MLP neurons of a small language model. Each row is named by its layer, matrix (down: output weights) and neuron, and shows model dimensions 160-319. Each number is 128 + 32 x the weight over its row's rms, rounded and kept within 0 to 255. Numbers have three digits each. A neuron's up and down rows have the sign that makes its largest values positive.
A block is one neuron, or neurons of one layer that tend to fire together. After each block is what it responds to, as a language model described it from the Wikipedia text at the highest values.

L7.down122:097178129136153150100165166153143155160181121066134149199124149122167171118077166072119204061142121143124213177142108144113115160167092110109110150046133081134063158130154144168136162120124148144129107140211157165144147104113128143078142077084141119119121152084098152108142149150090129115093128132116182102131131125090154133149163123156131083152189134153098144073154155121149168123113107177154104074109157051105114164181139125140138117113128140108129131117151140102127134119150135
L7.down168:091151148160071130164157113136153134182143126121121131139076138101132168113109140141137172078142086150160138193058105159069126135106150119153118122057169130178100096153085112180108084132114090155187152118160105129157130177141113131136084084144131065072089139118092136178106078132115166159151169144138172083147174074165143096073152076160126154190100152131072146125111163083155116160138096122140130081073139136174092097133187139120150118155156148115080079134185118118157106164134135
L7.down438:113164159150126047100146130133120145122131121069129146127097139102104135114136149116133184099142061172173084127140079134142108145180147136193074132104124135131116121154139098098158108117099081116166071140103118093154117153116149123139138152140100116096188138209127104164184121089156118113132170128107154135104204127152133120112083137179149170181096080088118124118140119117164154110202097131112079142108124054148154205126154156176139098109128111127112087107161163112087146151126133
L7.down611:140142121145127172102135106090152172130255150103121117119126092115134190133110178156125208110157061154147125173148109154095135162122109135121118168143143124163107110156071126193103089114090111170127101131104118168165165162094144079192140109149131131152162126094162132148114122141210101141138114103110194075155127090101143099089160074143108118086108107078081146166136134136103070132128094138136127156127155088098124105111135157175098132132120137100119101115162098129105139196139094
Capitalized The beginning a proper title or name (The Asylum, The Happy Prince, The Quietus), plus mid-word pieces inside personal names (Ludw-ig, Me-h-met).

L13.down41:132178105148075156141132068129101127158033131142116090148122135112105097124056150156169090158182106098126145097141194069083097132116088188074166101123185130189139113115134117133107119145142176177146130127120146147143134129109207131127195180145112090151117125143155072150117154089095169115120131170162103068159110143160111098144138087164060103133181077106130133153095084102127059161143048146142165166135151157124150105135052111126230163147141108101161104148138161092117131179158206
L13.down260:155099115086199081102214090137110095091108062168075107174085101088085115153130146152160089103150093094095129175149103151097104184156182152193093113139174144159121121155152203122140142091097135083172145135114158093118157147106151112152188204131054104165124141106106138133162101057124104061139134131102161144130142156127143159139146087067120114096140095162169115140124130101146176178193145137120092115140124177110082120124155150096046104153132117135087124129135168118101111151172126
L13.down300:111191154155107144098182170146116115111141125157135131103061104112183081163158156212150076123104127158146115084059074139167067126118116176139116139121114165184147113131132101120177162163130095098161117129118099173110073141125081148163172138153192182144145146122130130085172170139101107082162159188134159141161128162111107160117196153132150114076083108099114160168084090117107073124077087101113116174174148113109062126114105113140125177144122103129139143180149106154115089127118175
L13.down497:074165081122109161148113156153150062105102138057132116057085162091116159142093185162102156164156132115120086145105081144143116134086169193139113166128126120160132125085118083086153113125113136090078157085111146164200134127105127158147129117092088136106125179173106125157078052096195070118161163094150098105159074163121144095120165134108152166101141154133146157101094156126120157166099138105115128115127172139119116130151054181127125084129133141110070170140165093155159129137128107
L13.down536:151141108102081141067122179095103122183000136048195133145156131136093095192064122104119128082152130112136136129097148133104182172110131156112158181138155138097137116134174166138210131108177170128122140157137127142116091148104160117107118105151076173050097126106109157133120120070169136138172136141098172149098110161112092125118146134133156119092131164128089156172072153137142113109107103143078152144148154140103123141136136153112128116098160118141094144070175120156135117133107122
L13.down566:103141085180123119158144099118136091124074132126110191166110134138119113128126176101149161163147148054090148145171152113097128094200150095167108105097110132174074120097070097095097137165105164156103099186131132081140161203088130194118093082110095091076111150144095143114135076107111134148126107136106149091070170168123092140192106127120160166120056158185090124054134161128142210147151155134169110096129146120109127104138095124081115128157173163192139100182146120137147130149110192
L13.down793:150153243164091183070166074112133088118059137104172132148096134158101123099121122099139137164130198103100093081098098108176105129133162119107164135068079134170151128154123191146075129163115103140096122156104125112150163131127128122059116146140124165126135111185104167050134082148102126123135119135130169157126174131093147109111123121012126102185097104133112121143161138179087124147145186081084139130161107137181140079172130169117080215176101111127167097132168091116177055074136166
L13.down808:128051110113189114126123115166122194131014091114079115098087114156178077155083078190133117177139161141133177079144128076138136157084178106097109129155124107103112099156132103131144111195130146129124137078121107191142137178157116128129071138127161142116139059132084162077126110113130097155165102131170148098105118124108163186094135112152151166078157105139135092122129086130173150132132097153131148122105172106130161079097145157153167160189088222150160134142081128093092126102148078
Prepositions like at, of, in, from after a verb or quantity, introducing a named place, institution or group, e.g. studied at, two of, opened in.

L10.down519:107141085057089158155049112132108129139122121183121076135128121116107118125129104126205189124174075144144076123117099082129156173096107119135052150163102105147177180192105187165170145138110156161124138102109119135113171116143132131138156125130131153121110131101085156118085122132130156210074158169122172144161134142155075118129104129116119205175173089143127143129130142188121170110118200103110133179169150140105109089108111111086155116120162154211094146095115072130132134174162109
L10.down585:185073143124138100144136084165131148136121088110157161120106166111149152137157135134100140143129121199081157217174078174131113144106108104058086175124123132167159103137167135115100142104103132123143104079126127073138190148186108159158099172084146123180134123182160088152146120100173154119127141117123140137083150144159114179178178164160163174131155168077098178074164111143132116155105168128134135188107107092112090093066151127089100138164129154117174109131100151110131166133183137
The token just before a coming place or team name, mostly "to" after moved, returned or travelled, plus word-final pieces like souther-n, wes-tern, Minneso-ta.

L10.down371:098139127158146107165147123134106137061179111155092110084148107127131111147124142095133063198133127108055164138129102144132147149103129111120162111089166141149096125121123064160131119112146156075106210123134078133079172170159162187080166175092131125150128090132159169162133170072137157119117148096110174134109120037155133086162140156110136112105155169128163115130096078144100136191093147111111135141138132160174157132134106119149152094147163111137125065126129137144160094148134076
L10.down477:153098132112104152117058082141133150140119102118178112098188120129161127132186166086119120121130111102163101153085133171136129113143140157084109127123160054146104148076170172143076143107093124146162120115160165136176143106212113194126129160110110091194153123108175119156105131125084056134132096142146116109108177103127119139179185105071123089148152142163088102083172148104114096102137140150185105100146067163133133134057166195117147144050135141158113094148054082145095141077127126
Fires on word pieces that continue a word split across tokens, such as s in slots or saying and ation in PlayStation, and on semicolons or pipes separating fields in discography entries and tables.

L13.down153:069120121118170133096120086091123114095113159142122128090093143127149118152137089141090124116133146121152187149077131109154190121108150149203131117166127126057115156100134077128161112149144175124083105122137096179097109136158135124170122106174126163130125071086146135152120087112142087198091156158186112131144112154130127058142114159152139116131144129135171139166124166109131109168101147157064108101086164127149159195132149155127085072087143076119151133094121149126140111117085150
L13.down159:123160085139166125146166117145113207142106201093118103106086142106086117159127173120156145132185127103156159120131136146132115161103163126181140125137094135129182083133120149116102134108111175108156135128066160107126130089077159061125126103138116051127181144085149143155133106048149141112146133120144123138156118109168104128154122175106101065143097169115107069161192136119124134153175144203161075075128097121105094119123116161133125159173108114065057092140106073123161079108175167
L13.down270:148103161170154133108149164154160115143127076136112156138119112136174142132163102130081141101149053106133181120155169135125099113083075145141133078141156092131172122098091099130095092089097105137149127076088086179128101181103150065075125136094125069120158097099140107102116146157082145106106148152111085140161134172150081160104191070160127165129156084165126140128121200120168104139130085079165154114129149140158087104191157104096106163151143152106102103159102191110088085102149089
L13.down306:103166150083157167042142169142161119134153187102145084158125139121172137233112142121149105108107141094132121158136112159152134117096128096139167130112178133142125124065102143090130176164115142115169096116121180155138147170161168184063155106132147118128119154185140097148070119147142116173154145103101113153133093136094139148131144083182120177110164076204190111149133112133137104135056114143113149141141102103136143120194134106128155105101152150174116132147150167130113211093140114
L13.down401:114124097116108166112112103108097164137163140130174140160155113147137149148107040116089122153115115158175119074143125133122179079074125186144125126070124125090128133105138120162179106181137099143113115082153101123166139111111130129144146063166091105121073085135189186116154125193147117173123115092127120097176143151099138128152206107103106130213112099081089107137159125124105193180139112169081165086152166166219099099138132109107157132088158071151109144123078073105146149101162162
L13.down460:168088138133170108134082137159154150212085100132088209171150165117118118073182142128132138142209101075110138164081114117124114098093119092134143105110099188095119104134164095105134200133172107173119151055075098062094155107179082131105066105152142107149115096155139107143153147170161125117120093131092108137123188075100102115099145153129171128165099079127137171220094131145154157164194112098118073092155152133126120117123122087153135121152130189119126124096157177163093064158130095
L13.down612:145064153094092102165149186161089161126071079069102136159137043106146115145137151210106116139143105101133125118107133127139162130105135144171135063117186137053143126157076113135133141123180079118162143117022129140121198167099135144126089140192163165113107147127140143096121145140133110145176158142118155129118043087124121116133087170161105111121070075100097137102123157077150158152128133112052102120082156116151085155054119137082098076071106141142174116185093104113124119099154093
L13.down811:146154113136111114126125159170120142089068126087099126167125173163174140137115149104092149123119130156127138077113140201085137181090108099197114142065146124079105149085170081085086049133127164126129094123066141086150155118148106126078166137148166101077202101171127154083145137128120161163154158127103115189129137157136121146122102079086157077120119126143083115157108079123148158140168122169134149117069124125146116130106090133105094147127113103140088170156095126113137169150150223
Early sub-word pieces of multi-piece words, most strongly a word-initial "en" as in enabling, ensued, ensure, enhance, environmental; also mid-word pieces such as Ad-d-itionally, con-ne-cted.

L10.down265:164144149048115156137111158125188160110036204164098112098119111170132131120087128117121095115153125093124127095121167111117098141129131151131120111111151134149088149111103132055145109134091124108079046083081101111190030164089148097150136150149075128200126096163109101104103110111114110116176164074123151098124140057132077122074205122095101110139132160136095135144051098136174131189074124151150208127108115088092111146114162168141129142142076149186123146109152152114122085077123196
L10.down515:085068113112131127122094106156101160089093120177145112112137157099150107098154102126122146099091077157096167117149132105135174185163101096120140079133152166085123065133138146107118177107162153075114113129144142152113106130150120146144127133164131126188102109159199020101150056154120166181129136107178103180164133103137198115134177107114089148170074146144126082113140166147132149186167099125124120164088095082148144190114158145178118090052120124123140123146110148140106150157111139
Closing subword pieces that complete adjectives or participles, often predicates after is/are/not, e.g. elas-tic, influent-ial, conserv-ative, plott-ed, forbid-den.

L13.down64:115165152154172118170093159169123176134122187099136119076195234138127103151158063134165084091059116082141120174124125163110130117128120134074150140117086109142129145167142136110177148136144100171091149088082102184134102112127138144172059116155142145216131125173111110081106083107156118126144120083146121109166126140106144169108148044147146175106158181108169136171145138195149107129063178072096146102143145168155125128161171184143118157144102083080093152177152160144134148145100117
L13.down413:106151137160136134085147063139104143183099095148145121187085125118146085165157114100135135145164101090171126093241174090164102149177093145066090168109041095153112085158095090142155083134083177088116199050131090100134074147045153146143153163071102132150096140139135179135155102152117146168135164154102059095150138151148106110146143116112130124111096102113157086099133105133077127165072162094116140127150155156083210130143059087170134139131138153104140082169133124113105140153148148
L13.down451:196113078114126126078119125151120167094166131128111121113115070107109105165132114085148139099161129093125147121115182139115113137159144116057097170147068138133112073071079186105178184174163082155144129107139098102150115094154152083145104084152150157132192117147147213194143119124129093083140134120190137075127112142123110113101183081137080137175114094119051148049143141135153206062102140099118130053150151179105117165163076171079115125146150141125177117119155079113122144157096152
L13.down467:129146167186123118176100109106140124153085076130077102200126153113153127187165110100154170114086121139131136120097172157120156093135134174174105073109146081083157112139147100106137147120178097089139156148148175133085121181064105092139130096157123130136143097163114107133180149134085080137117092113126068106128169118162114139150094156114129108191105119137126153170147078125153105139158138120080128103067119157104189059125131099140106092135120170192118152109173135115131070128191172
L13.down487:121158117133152155119173198112111141126069148146046111083121166095136174118160104105080134120140177173118140157074100156071149110170120111171094118145153115141121145116114186098146152137143149178103215090038143229198089159065138131154163143161117155166122076165159096153160102138104138137135153130073129163190073067107135181086150150136169151081108125116149158128161126160178114153142143144104145153088125133119091221112169139165149156092136184125110118096171151126159138167176151
L13.down532:179102127102163111095091120078114106172138166154130141141127139101134121129154125151120140114091122150163116193138136140110132096110121110170142115125081133151144102165101108113150132131159154155110132117137164092138130130147171124162088111154152111144102088149157136104183122095170143090097154081122103060183146106131127150170137077114167131137127111096168156166123180158119123097150117086112141082086141154129151152177111127134064133106110116139122174045135163135074161132111173
L13.down665:147175130124208108103075118147159076079165155096181124092107142140143128089110125142172142106153117155144106152134098080098126153128156097138114114147121144174104164163144082114096126132168067194093147142125164098106126149110183187083133111091102094151082102144153105106066154111128153060137113111137098119183139160140123159129157145069146228151121061109088155102073120083170133152086106198101171136085109170116124156047142165153134171092116157114106135090118166131147143120101174
L13.down771:114169128165178129138082121086127142149109144067114039115146102095178161117113100111109136067071132177129164174089117147167190122127111145135158151120109161135124121119169152118086147133116098152093111128144151125164142164096081133138115152106126112095082124141108164087166130200103146104122130126144105089149120117140081146137112141165173093128151121121069092115156076151086128113167170115149170077107137115107153072196123141129071111092129113179143136109084181096105114083200189
First sub-word piece of a common word split oddly after a space, mostly "s" as in s|ided, s|have, s|killed, also n, t, en.

L13.down111:120111099124160135100092144072172116123134043161106089200112147105173154126126192130108151130085119087101121142121096113116093136118184082086102128160150122097137132076146166088097146113099110149124116106152162154196173205092120113123100167166136151064080104103164087161113154109084133135068140111139099089085098122102110101121154165102128161088196122151181159120115129111182140136155062164047140129118147184202177135146147109101156114114073178084130162088102121159128136130091088
L13.down423:062092138124158097052140182119145124140024112098087146116113156093145144141179118107111104192085138108133129087119155119106123142170136159128104105179189149155145151083198121146048119069100154128142139157151132134161112127040175138159118159098145189103137073133135155127120078116171081074120168158172128123096145098157099128132141128092244123134189172124080155136091142111136140150126083140121179108107152111155110168153131118123116098108132125091106082142097112135080096132161114
L13.down424:146155108098147138069116126112111120171130142108161074144150129111082141123157113182167130134121157168132112112132136096117061131130141084129120118128103098171117068123147141156114134076140114105177172162115211141104144146107125079139178077126105071167159130112140196109068107117089148175128147128131149134070144086143053134161140073117178120169102172153130141121119121168178109206123149107158078067127163087139113156086140175128144137114122128099164108154145122080148121093112178
L13.down600:097144172149121149071140154088169127127050151159141121143149146122177168177128140132116093083125116173078108172132100144157133175165162148114130134124134139124071119098169149065053140108166178145136115106164109182151116140069137172140092118141071128088096139121103074124155144145105057135130188140100152106101135109183100124118079090109143074112178118148158122067122109142116136162068147089064161100112130108179154170199154124154074084097163066119083121127174189140140127051188127
L13.down749:118153128118115110192134200167130117106211143132147078134101123120146124155155083155149101092132130189129103168083180146155107122127111096191163087069147078112071151134107159083138141095080099118117175118101103161143093151011135073103108090157134161096151099178148135101124103173195101111174183147080124076181100158153116179107115119097140155161136169095084167139155142165164125119155140084180160099125170181132133147170177125121133095146157124134129074119162144151153103149095093
L13.down775:076152116090146177069146125155142176104054133151145109134117122179137141151154129081102094107065122131130048152118155125146118155145174165112116075121141121114161128029157131097084133121140128166142130115159139110163048159045202130163157141110090212148121135084095129159133085135132132168147075133150130132074137091179106128132152159071134118116168136115163155093140137106167166185139042080135152178154167112113114159142088130163106132140152151245130107166142102103152089078148108
L13.down792:088181137080097126048127144176177107134152102098103103117081127184131161114131107171127161117107141138163111169153164102149120164177111107149047087096068138137101121186154161136089106144142093139098134152058138122099109091101149154113118092125134100106151121119189091108112133100133152214147093167118131173092129117102117145157147080158180153112132179158164176057204157149143175113108131135141165120109150140107105115125140131188096161063127153106100101140220149151102145114071163
L13.down806:118147134146111154162173167111096130118255133156114129155152156113104161061183182102116152124180105119102103156128104167146095167124139097096075100098143124161119146098173110128129115080127053135169053120073066097132096125079168133142070128178116168161146137162119063175122103130153085122125153124099126060059090171134082108152142083095094141099137124117157126149163164124123120150098089171157154112109108135107125150129101082087132104146107116086181088147091117130114129120179109
Past-participle endings or whole participles in passive or reduced-relative use, usually followed by by or in, e.g. owned, operated, built.

L7.down21:151173087105172126065087101163158075156052117118098106142102112132171145159141112152082147165200105155141155133073147154168051183159115045147138108143062112138086163124127149099116100127053115081152140123154096129112145125129106088159161126059113170111153151129236168126124111099141151096149102064206102148122140161110122080134169127130103128125104138168091049126100137112094097117132137095134156164108144075119081112171115087127098102129153162146125084093163130103156057092063147
L7.down385:138103150131084128143115142142037123160099139120130135123090154163061128083092108117144139132146122135108136147089139084102170132231152143154137144117146157120161166059047139172130130109134139098027165137133145095104128095086152102123129067165138132165127162085119121097140097120171107185159120082082159131111147137128141138093158081121183126169165093161104137122130155089163104156118126131123126120145134110105112110092097149123140096162108100113120100112083115131149185134114131
L7.down653:124183136097104112115159122109155132145102164072201083143213111140086107117132121133173117102168087124138079123146189072094076117182113126130105149111152139137164081132123119133063150121103111139128116171102082138176125096144057141086103140131138175129017078171080156120138159126150148148178116143077147150134134168142076097154171086119125148157125064104098088137093107067149129175217132170145098111073085110124107182151130099181110146104195145068110144131141115093094125134191181
L7.down729:121095111067109099163132154155072057105074137123108139161129110123113137128138143119109188116101120125134164139123111122130080180181126108146112112042135100121144116129182146113090109089183124137142099114144115132123148135122116088102128130131155126158133121101159112109084112075120109139097103166175097135168182181140111128080113095132166120143171135123115088152061085120116179180129130085099160135135186097184096125095120151189150170105103152134156109111090113161099126088085082
Closing == or === markers of Wikipedia section headings (Early life==, ===Albums===), plus mid-word fragments like iz, us, ci (seizure, focused, specimens).

L7.down146:170165148098157145156149153171207134172195153099116110109124038187109092118096104114142179124127101096120106165126122159081113124114152100135080049130131172178165117147135130094106074087067173109119153142142115127156133092143141126165156128146159118141096160070124108123140168187155074179136166108128162151126160123175151092141170138126107118187121051134156164181137089105109197137113150142131085110187089161093162098169117137134138143166130134114115111079159110101142134144196116
L7.down384:127087148163134094150145128080146151072129158116155085080094192104171104174111112108158168149133120140093160127148109155138109117198138100147152178100155155163101144128118129133187088140143103106110131084082143156111129160163149133134132072078115058181109150101122112123087131164135088130091086167150110138164093089172151094158090126185103175156099109098131157024113042153123186097107098112113127103165168072178164061145108183079149088153127118089121088162132115131121150147068125
L7.down654:084058183097188163120117120105084114140145178099146163085075107136134096085134126153160119192174116098123083104066140163125119082148149166128128093207123113137177181113075157168186156129166085062139143178150174131123190121107135067120156131095103133120109143136098141105113114169089143169149124195126177113116185147145132184171117101110118115073131098177163091136151136132099118097077160102169095112144085133126119162106162100146106188194138083115072134191143130172159095121116136
L7.down689:078141149116124119113108161103143172087107114133116113079149143113119148120123095101104081127107088144136121044159065178080107120168133217110136116146120160111120147105114129168118144111100120175152123120125194155107131126132132130182082130138141098115137140146120171157131158124094145164096151188159126082138176173155166134162147100075194094203100062140101132119143087087170129132128112105097117146150101140096190120116075175144101159093131134142181128135214118145121152121167183
Season and time words such as spring, summer, season, year, month and "years old", plus mid-word fragments like sun-sh-ades, ar-ri-ved, Dino-sa-ur.

L10.down155:130152121106129124058121108100142070149085123102157084134104156100093146103099120115134062105148139109110130134111147178123070175089177131122176139167216170158102129085099125246112149158085113085147128122149128071123126118106179204141145161127099119117079162102129107081157176159116156169032127117143116146106094157088116036131114131150116151163130139142138050137131104100102111122156149144135153151140114113135165191146127091175137145132137168103121085161226119041121097107114132
L10.down490:155140159150136114092103116124122080124145100131201164116042139127114170101150069103165098109130132167104154135108183178112156062152165146095159051133109133143123153103090130112102145151140105050127145122135117104166184143147122126170171117059157126082117144087164127165153112092120135114155142120165155154155168175131109166096150159101069189237152142157111105115082126079131061149075163070120158103123136142184116104119158129195137089154160094147130166137144134136143120151120144
Tokens that complete a fixed pattern: closing == or === on Wikipedia headings, middle pieces of taxon suffixes (Eulimi-da-e, Rhinochimaerid-a-e), and fixed phrases (Lab-el, House of).

L13.down30:089151094158116087093143147139161125173018121097108127154144097166168104084135095147180154091130113136094125127114117140133122122082088082105155165127087150108156087107084082111106112134101126120168122124155121130121108134121139128166125129159117082116105101081121114132148165090110108099100119217076101131155128138148118208164097201154170174125126140148081162169110102174104095093111154125065114169121132077103108111162089125161100131072139120102108094079100131149163127129094134
L13.down197:147172177075128121106140136166093060108205157162090133103103146066130146041110167146088124107086136105120179124128112066098116189054140150098188102130101133117187183093113166098151136177120152143176092161154118132134111128093131149114174141055175103166089146152156137144126174108127119150107172102091139093151175119117136132097084146179165159119156150148089069142131127149124022099097162171144119118145074102109151093115178080101165114107091172156099158065106162106082117109132146
L13.down297:145095144136078117135139136110135144082172142095115139131167136152131101148211124084134127119174160162106080126152118151137149132146111112177101135133173090050151124138156147106141124121088145136060133128120186126186122166099092117156137161176134093148138071118179134125224140087135074108071099174120107089114120120110170142151116131125105109128117147075143151137070155069205099132123157122141067138171092134082135143148171155100125080111134126136116122137147147113152112171086169
L13.down378:126163128126165130096073102201140156154095139099119094186106124126053108111093108163142117171126095139129135115117134171087086060151136093116190122181075130139170155118113124131052128129113120105163098124125140168082120118134099093168101130148124146103124085137177140174128178089034115128135166105145115075118165118123097128108100144111109213151117118122116156139100123091101140073046197125106119127133145071124119054104137105134132053090111153106125154112116133144140144133139147
L13.down434:108173090064132137101097169147115129138063183122192195121150162154141142178090158150149114128147119131079167110118088128193104125091169081133185078137081093136118151150134113118131112135151154150127105174095095108108140157155118075084117119175120083126172130105151139142152080097114140138120097181110137091138118180063134121110137109103171096145185118145148163121135055179101148209146098176120086072105147177155081144168085084124091138142065125104083111123100147162148181103079154
L13.down686:154167096118145084116166147120175148125169130061136173104143136168132078195112146165135171177119135100143142118095144154089123137089151127150086109102076109189149153123126084145177194114066159147107181141099149156116074127138130142108130085152133153158127128128133106158134146096036157134117064126161092157159141077129133114112141109125088118096159105120124154175128179190107129147200204180127146125139131107115163083180163120112092110139112106109118127164141159136130194105144136
L13.down736:120162132121119170093195142097138132128101164104150091079150117174156083136172152091186149159133077161150121112147101107131073118142110128137106117127129146091116119156126107135121120116079158140178099075193061190063092099103112128118144143106112150149136133137116179063155090142137069105120144141113093099092111147155092145140098101107107100110172128108124126149139112110180188140084102113120172099147130100185176159200188150091156096099164134125142108109127092137135083174167151
L13.down770:125128131166119156110096097109142177108155128139134155173091161129189067123160102118093124117060080123122124099086177127131132158068092090131078126100201141081133156127109117137163088172164176091175148097171109085110181161127082077100183133089121129116178131081132130122151101172139190067122125114119105160059161142159096144163139045157103137080174149103107083136105108172138100053139175167143121160131155166110105086189140098157136105131156153154055171148148132126147126140154252
Closing == of Wikipedia section headings like Career==, Early life==, Composition ==, plus endings of stock phrases such as Appearances and goals, Apps.

L7.down10:116094094145116066146122080132124106144180128176157103088137101087120147139141117170119140121120101113145166116189123150086062125127153210193131116152161125133132096083153097121098109217052109122147140105093089140131106123146108125073191135147140109148156165058081168126122151161107106090089207125131170102122111105122189141151164171159104155156131156136177059075125163133160107102135128168169124138113164088090090140140163132137151195121106151137068160106167108124158095147103083
L7.down363:100098112164127139143112124162044126089104137117085150071055104167094142124191134141157122117098133128135157147128132119142136102088186111131039116081087164088106180147171141081113126191142107141065122082116067126103138150142115091108137100189117144113130119116116039120153134122150146148133068110160075173110152152105123113164072127079169152110135139131178156098146155118083135130113194144109136080134179151196161152167091148149151138169001133094138089119044146148127164121159137
L7.down471:132074183115153123137115093110094102113018125197121106160149121106103172136140084128125085145090183098162102052168184151154117155117142055087119115095146135133115170116187164111151123141078142049164098108164131165161143121118170087127130140153149087142106104112126134201092165122145125162103134106067126123145104143117109108094172151104126151106070180090089164155162088108138184133165142175076120122160136108151087088147132175188187133113101163092150183137135157084101174128159117
L7.down540:079135085159180133095139128116092161113061154150098128080118170162126085120128116103077071153138105100140090107103084169149077129139113188089156150158117126143136109127137094096104125200127104171094120152159090157145092094125143103101122062134128080180133171121108107143141167111074165132142148132107092193127106131095060139105146097089163107149147155115108112133144183130157149144139127111107120097126116059182141119176095168133124111145104179150114092137137201167115097119048123
Opening fragments of longer words split into pieces, especially en- (encouraged, enabling, environment, enhances), ide- in idea, and an before adjectives.

L7.down149:093181111125112071107138189103142095145108094119130124146151102146156183114098125161135139145172145120088095074137157138158175160166149153162148181158112170103092163114138161064102118077085073138142093169116105177163144097040135138130167117124169152143194144114151161131130092092134159118133175115139115124149100094103155123087118120136126109142150137067119171127128174103113142131149150114116122079182094141132155124100131136068131068138120142093071151064113105097153102115199114
L7.down159:164165138136082115121092114166129184098100094125085086137121107114151172150146089156112097126129148095105134125092107121091156099051154148117068119136122093124101115097118118124136111109093117139152159117129097182181164137145108147142148117127093145148171074096078094113114104147159143084046135095147143094113077161165146188056132122110134112126122091176246163163143117145119121145058102131131160048119151122143102120152150086130074108096184159119134105197188134114125150153192137
L7.down171:181149132135095103114125215191119124117167158153099108094091130196070079141200138129103112148080124105132062111068137158122105112093181136161129129064160124168107135115069119101128154082204154182116073123166096141162154102099126139128103125149121104128114145120126110119103099158110135092153156156093123133128135119174158163151169079131089200112156161135157179059145121103176146150111125131095173131054202116071119118145114121100129110153081069095114114161136110163136112111117169
L7.down620:104154126158077110150065056159160059092000132108107125154108113111117121129132144128112074131121193134100104173073143094107110105128091119108109115109107171104111091066150122129123086128152135105122110156114080141135127147066145116110062117215099134180155094112171148096148139121157107138089131089133142108038132054050120119134115128076121127100177117137094164141089135101096121126206056125176129110165125068104144111156068147140160073182162090162126112086128128099111174088174117
Past-participle verbs and their ending pieces after was/were/been, often about events being held or things created: held, creat-ed, organ-ized.